Weights of a small transformer language model.
Size: 10 layers, width 160, 5 heads of 32, vocabulary 2048, 3.57M parameters.
Architecture: no biases in attention or MLP, tied embeddings.
Training: 158M tokens, 8770 steps.
MLP neurons of a small language model. Each row is named by its layer, matrix (down: output weights) and neuron, and shows model dimensions 0-159. Each number is 128 + 24 x the weight over its row's rms, rounded and kept within 0 to 255. Numbers have three digits each.
A block is one neuron, or neurons of one layer that tend to fire together. After each block is what it responds to, as a language model described it from the Wikipedia text at the highest values.

L5.down124:133119196118166111133108152109170122110155125139126141123124107117080075115137083147107124112099137122126141133137143116116133138128156124123056128133138100172104126147128112128115136114120106139162095165136087135145170067148151116152124160120146116123128136149125097126130145155151121169162121106135165169079149137129113122101114162128099131188090101129124170119138094104120144126147139138115095118143125121122121079161116113156144131160140145137111143118199129082094090130123129
L5.down161:090123133117201114128125151097135105155106137106130129121122130173139117095170077123102120156155137110110138116097125101119152114127135147154131113161154125118123133127131104121142105134113137126126189146153147125158113174129105148120103146190148124160128157042144129122106093120120131141158172143179153100134117117128130087115113174126138101103124099156130083118149149097127145148098112134111145110171114142099137138113104084136147112136095174119115151106156103133129112112128083
L5.down178:169169124069149135123131085085102185128128172108124133168151114116142071100159131140118132149122120134133141111096102081114164157115139114066118143153134076152139126121115124110105121164114153125149167126145132098133100148146150130134155129116125154104148146085086168122125137163139136056137119170125153183129092109132171125116124117129138135092149146140112119122104121153126148082147129120144103108150098125120110165126124139144166139124128121121136149153126121077142124111127107
L5.down186:077127134108143142147109129150113097094129112077103128169106178133158112135116154144131081100143104162144145184158131108163100121140179144109127114104113124161125157103129154158120141113158089101114125105166117118084104103100163153095135133140119139122146130136117133069110110145089097129156164117103109140150104165151141150121114111094135130095113165130125101144122143144151105140129133081142154130123191137134161155132083150156154124101132125157101109117126165128127091138125097
L5.down205:162082151134139124122100152138155113125180088137069111134127140130139147130153132144136114147108170121149147133090084138131099150140135131003102130140115118094117164143131104170093163165150137124120178133136183123123121152119148102146138134152114074105131150126136135123171113122131137159150116156152119133127135120097141144106124114132116171124110112140127118098123141123083138131141148129159118120104111109149108079115121147131143125138118130106123118080153094096113162145138134
L5.down229:124133137128134140107097124122103108166135151143124122124150196157121157105107128132150142088146113139167113116123077159113088119110158125116150105060127144138178121098128164128111105125128138113187133105127118134120130113120148113149116145168072128126095112138123095128117174108123156154139113107147055151159099153103122133131116152093116118105118122131115111153124123148148072137141100137108103149095136105128134165147123149174115090162091140127108162101143131181161126130134150
L5.down305:123132169142102150120120149098124125105142112081145102157126142110120132144153127103113087135104094144146132178082144123118127120094112158106100088119118099133136172116091156115118155087118133101124152118140164166117127102098156136149083138083132111134151143115121133102095113133074143116147173171104139152152148138160177159140144077131107118199091122123139138154142119155165116137116122111112120109129107159094133123116141116121123133101088124104154117162100142114155155182140146
L5.down337:126122123132085111101106148173133099106157103175169070149105112166102116145130125192099083137105153123108112107101154151132131138115146136130106120105118142166069144123104161131122091151174146168124116154093114136107137122118135101087132115091121126154139105118104143106144132162122178119118092115175107097120150155110144183157106114148123131117158129078124122101147133141104112123165134103137103143104112141123108138161158137108138129165133165137140150110096164122139162129139120
L5.down351:162122177117150138130108137154095147097073168131107129124152123105113099123125143140102093127138150158167158175097137104150133080105136115085101139140110118119131178159084104078140114112114162101101132111150142121125104123143113106137096110123105173123119098133134126149150105165134153117117116092152139106163126132120139150082109177108139161118138147153098135189086139153134169095088145183094134110139141123135104128169147114117134111122130156135103141169111112124115110119124140
L5.down380:122111140111117074131079077112164152140152116126138157139125134131107112110156119138183131098154141170140144116126132145150114121125115112145128147109080119128103120158118135146067137119117120117085129133135102139142132131109162147143173108170167160131131142140123091095132157081144095164132142118124101156121118104109119114123133123123131119097155136121112121115123076093157082162145170125149181163098130167075137115104123098136126113147164182110099161163106127149162147102130145
L5.down406:128139140127139124108127135148125165159130130101119110121162157080154171105125139157115116128102139085145125132096128115119126139147103096152072064154144139145149133127099161112072142144132173137098137140132170149139104123149137160159123105124095172163129137138141121099114120124124131145096096093144086107137154123126114141102114104168102138124110112147171162078090098122136135096139103117147132106134169130163101163169139174132088106122121150117099101087129126155143150144142174
L5.down415:160132131163134153147112101136133175130123140110150164119106119124174111122116102119154156144154142105115164145119095136121153126094138138138120091143116128148125166148157124074106085072115104156167156131140127083142125146112126082154113132116135125114139149050111135093150112162135137101124135136137123177117130142166147105101119156116092091129092149131104136110181179120137153078163127144114097115093130127115147137145129127117117084116103126147119147084159129105161171109140121
L5.down500:163115137125123124133149124125087120132121133112158136132112136104143186108129129116144155139165131122110123111129111123090111117129104087160134103088143124130100117148158135152138147151125149162170097142085141190166145105127052133115104140096143112145135119111113114113114136129133080145123102163131120093103116185121123117124150130133116112172133156138133141129089132087160086159061084094132180098119150125132146146142138127131111153101121107134183140102177123139146095138155142
L5.down556:138141112104123143094093149156135140157129103133129140126143146128096140104115114109113138120089124143133115126164113147127146094088106152128167125123100127144114142126139095111130125126180128108122096123115142142146177118172088136144092134134099078107111118124156097127138138115072134134097091093153147163157121135152116135127079174105153126176161174129135125146174127125148103145145129189159120075086103138130169126106153112119118106156104143130084125125144119099143075156132175
L5.down568:147118115111098127136169168129162102133150094142105158133156099153096090088146116138131107145116122136118148105136126106088123145212121161135168138158103133100134156140098175155145122141075137119161132132134140130200163108145142090103127119120094109073146148103088127113120126101130110151156115141136193118146156135134102113109112143124155155130136111118158132096099088111136139143151130124120132123166116102124142102091133130107109119069162119150134143118123119161146114113112144
L5.down598:083144143144153173125147099143118161118120084134151107131138131132140075141127135162126128104145179108160107122119150131112122148121165134087095145109088098154128130151113150157143137124145113128174137134122121063128105100080170132177139103159131110107104157106163131128141104124122156145123157142136096143140097156089135097127105112131120086094109093098112139141148145145148120139144130118112129074145160138141145110138129122182091107127110111136095140085162168116178087136149128
Responds to: Sentence-opening time adverbials. Tokens that open or close a sentence-initial temporal or circumstantial phrase, chiefly the comma after it and the opening preposition, as in "After the war," "In 2007," "Before his intervention," "Du(e to)."

L7.down56:142100133107119115081135137126109167129140138097160128126125177098116106119144193129141128150142116172166124112107090112140114109065114157074123151147112093173162092151114173104146102129113136151149110129098102123151105131154173108170104126119081129133148147097083106139143086147114118139141173119117117132110104116096103177107163156129176126155130136134092127110111119150125137114154109147147112095132140115111114157164150138078168121143119147125134137118151107120150146135112137
Responds to: Introductory-phrase comma. Commas closing a sentence-opening adverbial such as In 1995, However, or During this time; also sentence-final periods and openers like when/if.

L5.down20:111107086113133134111121090115159123092133121118159155109122147097136080126142175120143102130172115155127105146098159163147120154133147173080153141104148112120115123093124118136135107158131127129114123128133121130121123119092138154160147130133130150088135127120135116193088140189124124157127108138135133128111109084137132129139163152143152091137125117099132092139155148137118057107147052124134166121135122121132083106129119146113112128091117165135137121173188096167145107164146140
L5.down39:120103100063129123167160125114129135129092124100141088139128160105122160130116112137147110137104118118159124129162067155076123114115161132159155171126141108119136120097096156171099147125144103149140153129135161111156148157122140158151107119090107161121125125168134117118132124122093113114087133126132031136175122141112137137137172147085109119138133133108101162110101109082150144169119089090140128163144120148119132123141108113116157140132125132111145110143124160108143170149147146
L5.down84:092180125100177126140156090136153158095153122071136109104088108113133135153135114148150120130121117113173107155098111127172127101130116136165146151133145138153097141153122124111148147138090149127119174131127140138102130135124123109123138121144147114111086094103093113107133122130125137146109126151120142127144106122165108137108118146107132118154106175116131124110153097177130126105097121170170144107146139131101106123130101153086128130074168080118157160103179081184134098156083138
L5.down85:106102155086105089130159159074119080153129103120123157103156148116158146094147186132119116087125140171141145102120108096119117129153124128146108136127137112107110095137165141148108160174117129131107125150157132113117181088161091129122134118121124116158111157153082127099161161102098131088100139129169133120151125098153173140142156143106124155099120119121127128149115138140122153117098110136084105174163169121121153156120127114114158126134186083129098096129153134109126115129142138
L5.down112:137106099151122111123139135142126168114166110123122131107194150191105127120100120139116119126123103178073119104118145159098151145152095163139090142160120128143120098166165145133141131178138109124102124163126138135124157142121134115095126151121114107128163131136086135135110155149114080114162192098125155163150131125147098081129101130115158127115082152112125067116125164158158102113120116133117132131108148130147137103102088099129085088141139110136115105140140114162123105140150099
L5.down263:154141154156094162100148123115162115126118149120142108111115145106124125135080110080107108111157062089102161147152129135145102138135139170116156164144120101106135146111152094099137134153117084113092148167091139126143085142152118128117117116108103147122119118150115097106131121083126165106107129128132065135119166106136090151116157134125131172125141127120156136134089168104148135114110145162155157150150123105130140178135120150140106144119109106134139125117117177169126169157071156
L5.down338:099099136107122097132116111134130129105112131106144180107120141071136149140122091167110129141118126164144134126131159084153117141118118153078112146110121137148134156128112120136105132128115151146096139094167122167140131170096102091063155140105163100123115148153110096091135172131124162135125121160117086108110133115119099113142125161169145162095145131153180123164136124114134149149153181098159135135124124134138102196143131119124118096152124128148108080099151103115097106133093145
L5.down343:175118128145105111138120124110104142065132157095118129064139093163111139135120130137112122142153138083127084107167124122183149143107119107197126147126134154109125158151169130115136135152125137101134161088118126083129132151110136129115126132082122166113170147154126138138139134161117131141116096093087145123132099146108084079113138113108131127148113155079163134107177166131132116123115117150104076121123146126127146138129140066134118106142121137146136131126135171142181152102139123
L5.down344:108138159108152165090104117129136178139153117118168134136114116099088072199118118141124122128103102140141133128086130125159130095100126145151125069183151124173137173141096096102156127138109141150124154122129129146103168145125104128164129110106106176125086158095119127135137106140147165160122132120117187133104166107127134136105131121156126141114133120114077149142156095159128136116142155127130086102124141160136187128130119110100146108122118114104109114121116138080099140112107118
L5.down389:148133085143141140153107102103155126119118074098094133105114137143132152135105129126132095138149111150136154155134179127124091157099148180162096116154111139168152109104148176130087136156155124142175152139145125132098144134141126142132166175133097072089103135114120125128125155143105154125117122117125099142100123146173187129111112143105114122151152123128153098153127130097114136131141109153153135076123116149120124145116121166067117131122108080108112149092135119164092130118136074
L5.down479:117129074105142167134111148163126110125154117132131132110113151142124148109115170068124133134141122090133132124137158174099093134124165112120118136099117171104087152137137127127148124142116102119082132150123207146102106108110146142160165133108143106131103156158125105104164152094116162125145068163123097168140131156163128125146145129089116083153126113141133123109127104156155123100095099127129139125138123079131077111129120128167132116147111122086166100129140110190137142137124127
L5.down491:141128115168106095112117145101115106131104130101161134119120146137183111140120137137138120104188141130118070133151148128118137153142107139161110156100135145114131110129138126118075134166077140148175133147110136127111155158108110138153128127143162194146147142100160101168105124161088137056104088153129126126138122135106143085095148087129110104103128131129138137142122088148172140093143075138133118144125102134147111127121094108148132112094127144169155142094144118160083145150129131
L5.down504:143118112145126153167110155164110128128114173145143128163133128143114115115121150165102142139153095080104109126113155108146143138091129126100094140110150148095134158111113166131165109093136176113142127141103148174154153087120137113152120150160121169128125151140099097142125058102132150092129128136136134124164099168118141142102131141118102110132109099095176126148090146133168116099143138108109135111174080138145082128102143118130150112117133145165125072148115110135140167107099080
L5.down582:129112122162106114081093112110167145172108156089132143101157109087134127110092139093141159140146102106124112132121157143145155174121137113143174109189124133153161112140088102096125110116143165148108124118106128125149093105135102169131123111095131104098125128109154133151136095119137159122103134105109140122112152130152088160178175149135152159154135108160161123126165128149146108101150147159169115143106106179092102101133083126112097122130110162123094138106101109103137127110145119
L5.down608:214169079132122138125151128121111154077094109123096173135129104094109155122151110135148172120124112120142150103136138126183130143166086116146148132113135146135127120102121077135162105114118145160086121148126093126122086107124135188111112171098090122126132153105138139109145146139129108140122146087094118138115136137139134143122094076113116133086105114115139139127107133136154131150153114153151131102117154125134103133133136164135190093124132144147150156165096105132124138103180116
L5.down639:151187149168142101120127143112123112099124101100083151112145140103139169134147163130127142169147145103139128158139125087112097164150090129100134134134157148107080139203124118118119120172120163124110114105096153162101112119102138128147126134118106122101154151151132097144135097154112121112095133135154104180140086122114132110150154134108144142078129180115111098142104114147152131161113114123095120137099147093153142131118121120081186091144135120125110143075138136097115129133146156
Responds to: Word-completing suffix fragments. Short final word pieces that finish a word split mid-token, strongest for the n in norther-n, souther-n, easter-n, also Da-ko-ta, Motor-s, Territor-y.

L5.down45:162157124101169128128112105124108191097062175141132148156113134109104125185155142150155108139112112131111134138155171144147141085142135145113160129187103117097114147139118100117188136109146176107116116152132155130099138095154113111128146136086121129148149097179128144113105122143112184110131152123128106109134096101119146120098079110147124110118161142069122109139089091106149129128160148143113114136141117119152080119142118135132104099125137105114141124135106121135113150139158108
L5.down82:122143111148112131130091146137140093116111156113143119132127112191132092153173118084113121124150156117132125128194111131118110165154097135144075133136120126139155069129099149137119147111181144154102070103184096141174131119135102166147120160137117116134161146109138107148138112160129110135165088133110109132105144138156133138141101156127119134171124111077121111140154097130145122123105131100127085104095115144157136154115091151123126100122136123102142106061133163145124123130137158
L5.down118:126131150106148071144112121113106141106117120150132134128175130110104125089165106129142130189104106102140118134188131144129170180148119134100098136101122116137150138154136136132128088109105126125167145097130129099152143105151114138116120101143145120180122173122069123171106149142109126141113124164079098158126167139084155096155107132106115129086108128087131075119126109138143162132132125133113146124129172174180087096154141104142135125121135100159098122137144114114124150115138140
L5.down128:147147154140142111095116151130139140121137173138134143119168089135105134098116105107149128103112075127168150134118120112138077122141112130084100112174125103124132103072157130107111117167151110102152162124131115158173129111132070095122136137132089104143145124154115114123088084123121098142151153131190168091153155099101157124123156127136121153148084142122110137089136167101165153112156141102138153137081153143185147126152112110114134126126112151119119131120114134146172111139108110
L5.down139:137147122155148162162112083131138118141120096140120135079151160161123121149111150098143136129132069109132121073173194116134095146132125128186119139159137134190103122182124152135124116145139107130121101126134155118137153147171142121162091123095100114124091153105103135109127119104161110117151176133131128134115135131122124173156116117146118123136107102136107133104164129098120116075099136138144122145082111118087122158125133089180157086139127124154089126121119118150123112127093146
L5.down191:132142111117127165154096114126096103129149127125133141145079079094110121155188087095140122151165084119154090130143113166073137149161182146130144134157094129126174153103123104122151081138134141125111148105138172127104171128136111133126134129135122136109154173123113136152141138153138116112149098127123105126108130164108089125114098100143131079125157114125187117133148160148105137127137129090155129100157116142144129153157148109118125128138083107165112102084124129133083145100122162
L5.down194:170148111133142145111109158145135138071099124129143135118125120125156111106118100175106153094159103149141123176073123129126147123124148165152158085089148148120104123135113127148095152099170093120182133105136099126110152114105126112144128089104104136148147159139121092163153065125138151133099126120138097118115126096160153168158133161146103124095136130146153113127102144092131129130125128139179151101108145094179110139107106115173111159130107118132098118189114146117131102103120141
L5.down323:120132095111134111133134106115138152110167140128071189168136137094116121097180136139149101091115153105129129096116074134120130113138134138084112135130125148125135151151116130132108113167088101127141157128141152144122151135107146067140153123121115120173135122126140140132084178135151155146124127083136122140113116089134156116081098177148104108170125100144148110112110161137100159103173149149149099127131132135095064101166159142121148125110109129089110130134121104121148144159159154
L5.down334:162128126171106122125113183116111087166144109148168108158129174085124153129119136126146124134129144140147150087132150154078137147123151184151102114132115173123119137119141117167160106117145153091127133095115173106113099125127154162128159133148109119115136147138060092144104106148135124108124109138088141156066144104095178137125154113145113139153135124093122160088121158109117133134120128133113138165110095100145090102156100107119141088144131085154097139140133112124103132153117109
L5.down372:172089105129102144154106169129192112078139142112137140123129120163123119126108136132166116128127137119149153135169129160138170125152131098121115110108153150123130144135090109141111123100106107144136164119129139118124148112124106116107097111147128156122156122098083148120109137177097145164124079143121172147135135129113097147136117132119100133153119134102143136127126075126109125170079091151129134114135093108203098087175107102112152085116164129111143149158141141151113129146146065
L5.down444:079087121109123095189121146132118087195116122114146148150153114151094140147123160175099134103126084115133092120173096113122128145140129158114081103091146113107141174140140162134132086113132107122127113137130153139106105118140086153146113166127138131124099144126098145124128156146105148166140125118164122136095154129123139122080151123119107113158126102133114140105099141122151148140146145161173146124147205104108132125077143096087135126109141148108135081114123140122137125166128139
L5.down459:080134134147169158096100131131126141156098149110104112107134114118098158153157119137145155135136106150140150135115135148126123096130136169097124103133093099118085107189111128109110140133130124139125113093155148090145115113134146091082128119141119135142119143143123130093130124171117135124132134187165144162118111063141150112084134142092173116124150115126101148171150100156065118084138150171154105148128126108099126133122131151127146160152125109140118166089132094098153100121174158
L5.down518:193153124146148134132138126183162101152115105091103128095138128123122102174097125085115148132134135120119097148109120157161116130126107140135155107139154154093118073134146114101137112097127127124177116093096142125140095172106123117113136123076151108153138120122156144113111122152123153157119078131097150160109126133099110132103114120125147156161114127122111138131125077147127121110082092127127127136159094159162156092133123137145127112163109133213145167087136114142127172118136134
L5.down559:112117139141129114137143138110108089152123123090116135095090140130108125108155139175129143117138090130153109110194155120147143124148135099134136106149148145144145136176133140128130115130125137134166101113121128102114158064115123147139130125075136116136106068117146114082102114141117138148112099135164131078114137121135097114157165120160148173141130136109138084125136108131094150179163146108162104106133162161138110133137157205101139108084110139128109073113150096124113140121140160
L5.down586:126128100113145125148082125122132101146100121106124174164135132158074130123124128102108147150100122125104144113171140114124131151133149106153147147116094134134128165117114182111119191103187134108109177156111060112132137117112135130139172129134136160144173112102134125134107111128124094097110143111085116108171144094165161110116183134128125117142125101096152127137148137086131113152074118075120140128149099168142140134138116082125132098114134108151138134095144152143103115152155132
L5.down610:132130117105128174134123115148108126153118114077137113109117104133107167187092135088117149131156134154177117137095152105160053153132149142137120141138133127127163126126127091128140108106090123144125138136104131093159127086119124114112108153070123130123109114100131122123119133136149103093155156119134150135114145188129124192138093140141096149124125128104152116110097116181120189114126164145127125101143133153091107171125169128120142121143139121126099109181104112121150164130132084
Responds to: Mid-word subword continuation. Fires on word-internal fragments that continue a split word, mostly the second s of words like pos-s-ible, pos-s-ess, ass-o-ciate, also Pacif-ic, Cons-er-vative.

L3.down51:134139163137122143161107110089131154109129124123131093107176118111110159149075167145142123178124116125120153180113127126143142111153140110088120086122084145147130121128127075105091100179106131109115163104148173108134146148137087141161124121119112114135098166102136124139131119122143133119141118145135115152121091139154150102109151089107084122101098131127135089088133150139175116099152169171134124116077121163139151152135141132134119096129147127139092119084168171128129145145172114
L3.down194:110136133153129127156106101138146146135131113114134144140114147128145167114128157116140073112154118122100105114149163124106182139117082104134134078085141157082101141118140107103086150132125154130121169152102173181129125102141130103155154123112146129093104142132170124140144159122092136136135114100121164156090079066135132096144084148137138131151103118123147107132111135116152119156119118128140103136168146101145116119158113098155098117088101130120115144187163144146118105183106152
L3.down214:199078124106104111138158115137129158132123126118118160103156093124142117095135145137127148131183088080162150114120120113111105106174117150132109127131111147178097131134143094103076105164102116154124137114123129140165158138103102133105095153082150131093109146134087101130160110158167155127114132138099139183093123139185109143136149137128128159145149105109124120135090138117136118117126108109124118154092126101142131133137174130126117144131167098118180160089097144148126100129135121
L3.down523:163066147098152139161132142149144183175142119117137086127119135137143077138147127123150166148098133065149138151131107145164120132197138172132146154121114166128116093150149109144086106164085148134104136150128140126150119135127149129135138088126112151095149104121101156141093131112128118147116127139132140138089081102133130081119081154094143124153114130132109129122138135125135163151120106097140139127113104116128114155145126133112133073107095121077116123155093189130141122106119133
Responds to: Sentence-initial first token. First token or word-piece of a new sentence after a period or line break, such as In, For, The, A, Du(ring), often with sub-word pieces like "on" inside names (Aaron, Sony, London).

L3.down64:111146133138127144127088099151129114097147155118128130130144100121172128130099129090137120157136145185109132137121136152164148170075177105129119112089169156105132077135099151123171151123137175131125115109114119160149135119150092124125146116128119144142084113105114058146139110124121126127100144150101160103146088146128082172140130132130132129141097132102123160128121124074121119156184157121172115109165146116106091156122157102124088167101123129145114139098091132133158127124158124
L3.down92:144161147109135143161097088116169135128166145176122099149046142146109121114065094120122139124122111096092077120119156119101122150056109146142133121117083116154142101117124127095147128140104153167147127106161160144113118142162145092120115159086093155128146184120117141121148141107130132150138132101109095116134146144131159155099133128151121108103142112129123120155135155130121088152128116145108115117120089181148135130123153121123162164133162131132126114161169111127115146102156132
L3.down178:138131118131151106084109096126107122067133185175161128116144107171126142153104139124154126126166098108111153151127095133113111126159129104144127112131124137126129093094163075124117113179163175124155139125135111137131124139143106092123104149127110115166153152089176122112149162141121111093098128128171133112147161145130079131130188111120117119116118168123135166069128139154160124120108134084121113112141138125105115160120114111139140143141089151161084155091138125091127154105122117
L3.down635:115145144159128135085132084077151138120084121138119128152130152167123113121125101118145053158062149121113149125129148109112115127142102140132115127147140118116132103109134127127140102168176107157129164155163158139172147117106103103097157160135102141123086094132120162155122135142139122151085112079096149161131096112106136131128134122157102147169128133106141122147145125177138100112144121109172151122162113140115140150109111073160118133109134106143145188130091143143108091122126107
Responds to: Mid-word continuation pieces. Short word-internal pieces right after an odd split, like n in an|nual, no|n, the|n, th in a|thletes, au|thority; also first words of article leads (American, born).

L7.down396:160160139094145132152111090110153164150080120173120121193139154150113100121128112155071164144169124146135121051095156146133159114120122133123129130155134103111118181135153135160109111128108182103142145128094113138123142114123115117150147094116122156086075149095139133117127119118188128138150112106140149104097163129131155140152114115134103073118132131076128116123136111155124147108115155141120126118150152077108117116145158101132117136118123117136102119152124150108170101133102116
Responds to: Mid-word consonant fragments. Single-consonant or short fragments split off inside longer words, mostly a doubled s or t after a prefix-like piece, as in pos-s-ible, depar-t-ment, preser-v-atives.

L7.down3:124166122118091161114073129131114119122142141147111147165110177150147121155147128179081123130139167128140106115155160119142137077076126155136138164092146099155117188146102091118136122116139115137128158110113102109145140138135123098125149102111128120093128137142147110154130117109100135115067133082106102135145061142114148117129163146145127093163149117106147112116120126163137123081143158122117159140134157145123093101139166121148105119104146117135171142103129101088171133089140139
Responds to: Mid-word letter fragments. Single letters or short pieces in the middle of a word that the tokenizer has split oddly, e.g. inter|i|or, Emp|i|re, Norther|n.

L3.down125:185102085103092149129108125119116130139144123156109119134119116093135111119133103121135102168136106086121146136119092117124148147190127108110122129150117167130130162126103103122144094132122168118128105144099090144156133166086125100162097151130162111132106141146122115116106087089135159113154134160134127152113108101184116144116167133116118141145168128117122144178104101155144089114124098092132114121107144080132114143128173105118149128171112141133142124082144131182153140186138171
L3.down365:164105129126137148143119165110141155146099157126151109112133098103142091128150135102182112176139102109136153099129129146110155148139145100115132091093134149132104116082107108153120180157164092104161131093130140140112121129115115150143121135147166123068076123138109117113103144120120161139129094160101147127088062137111148131124104115147089113151108142132088142108109121134161095169123112109167127107124140137124112133125182124195165113132101091114134143147165162126152126142137125
L3.down439:140124099173144141136112177110104130151145147092132106123154151138131167146150137088131149114142110065152161105162132096117129146161161113156120080118149146131093144122106066103071125162101168117090120092127151164118109111116116150131147130095118157127127113158130115130122150127126120109120141154139120108153095128101119137071138143109204112163090120139125143133121143116133091177148133114115133135144129114127119136103132141099100128134135197074114136122146154136116144099151128
L3.down494:142124132120145121172097151166119138125106110102145141118131155136128152122163154111151152130129164106100142139114153152073200140121097124109122105140121167160138106109167147129093112161140113151096127141146113066191146153149127112148114094113141140117149128134145138138115153087146110069175132125133122112127154136089133082092132114149162130128125073136106158148098121099140155095107112137141118119115144143111074107138136163136115116124108142118161128127171120129071098113143105
Responds to: Mid-word fragments. Inner pieces of words split into several tokens, often after prefixes like re-, con-, acc-, such as Accord-ing, re-s-embles, unsucc-es-sful.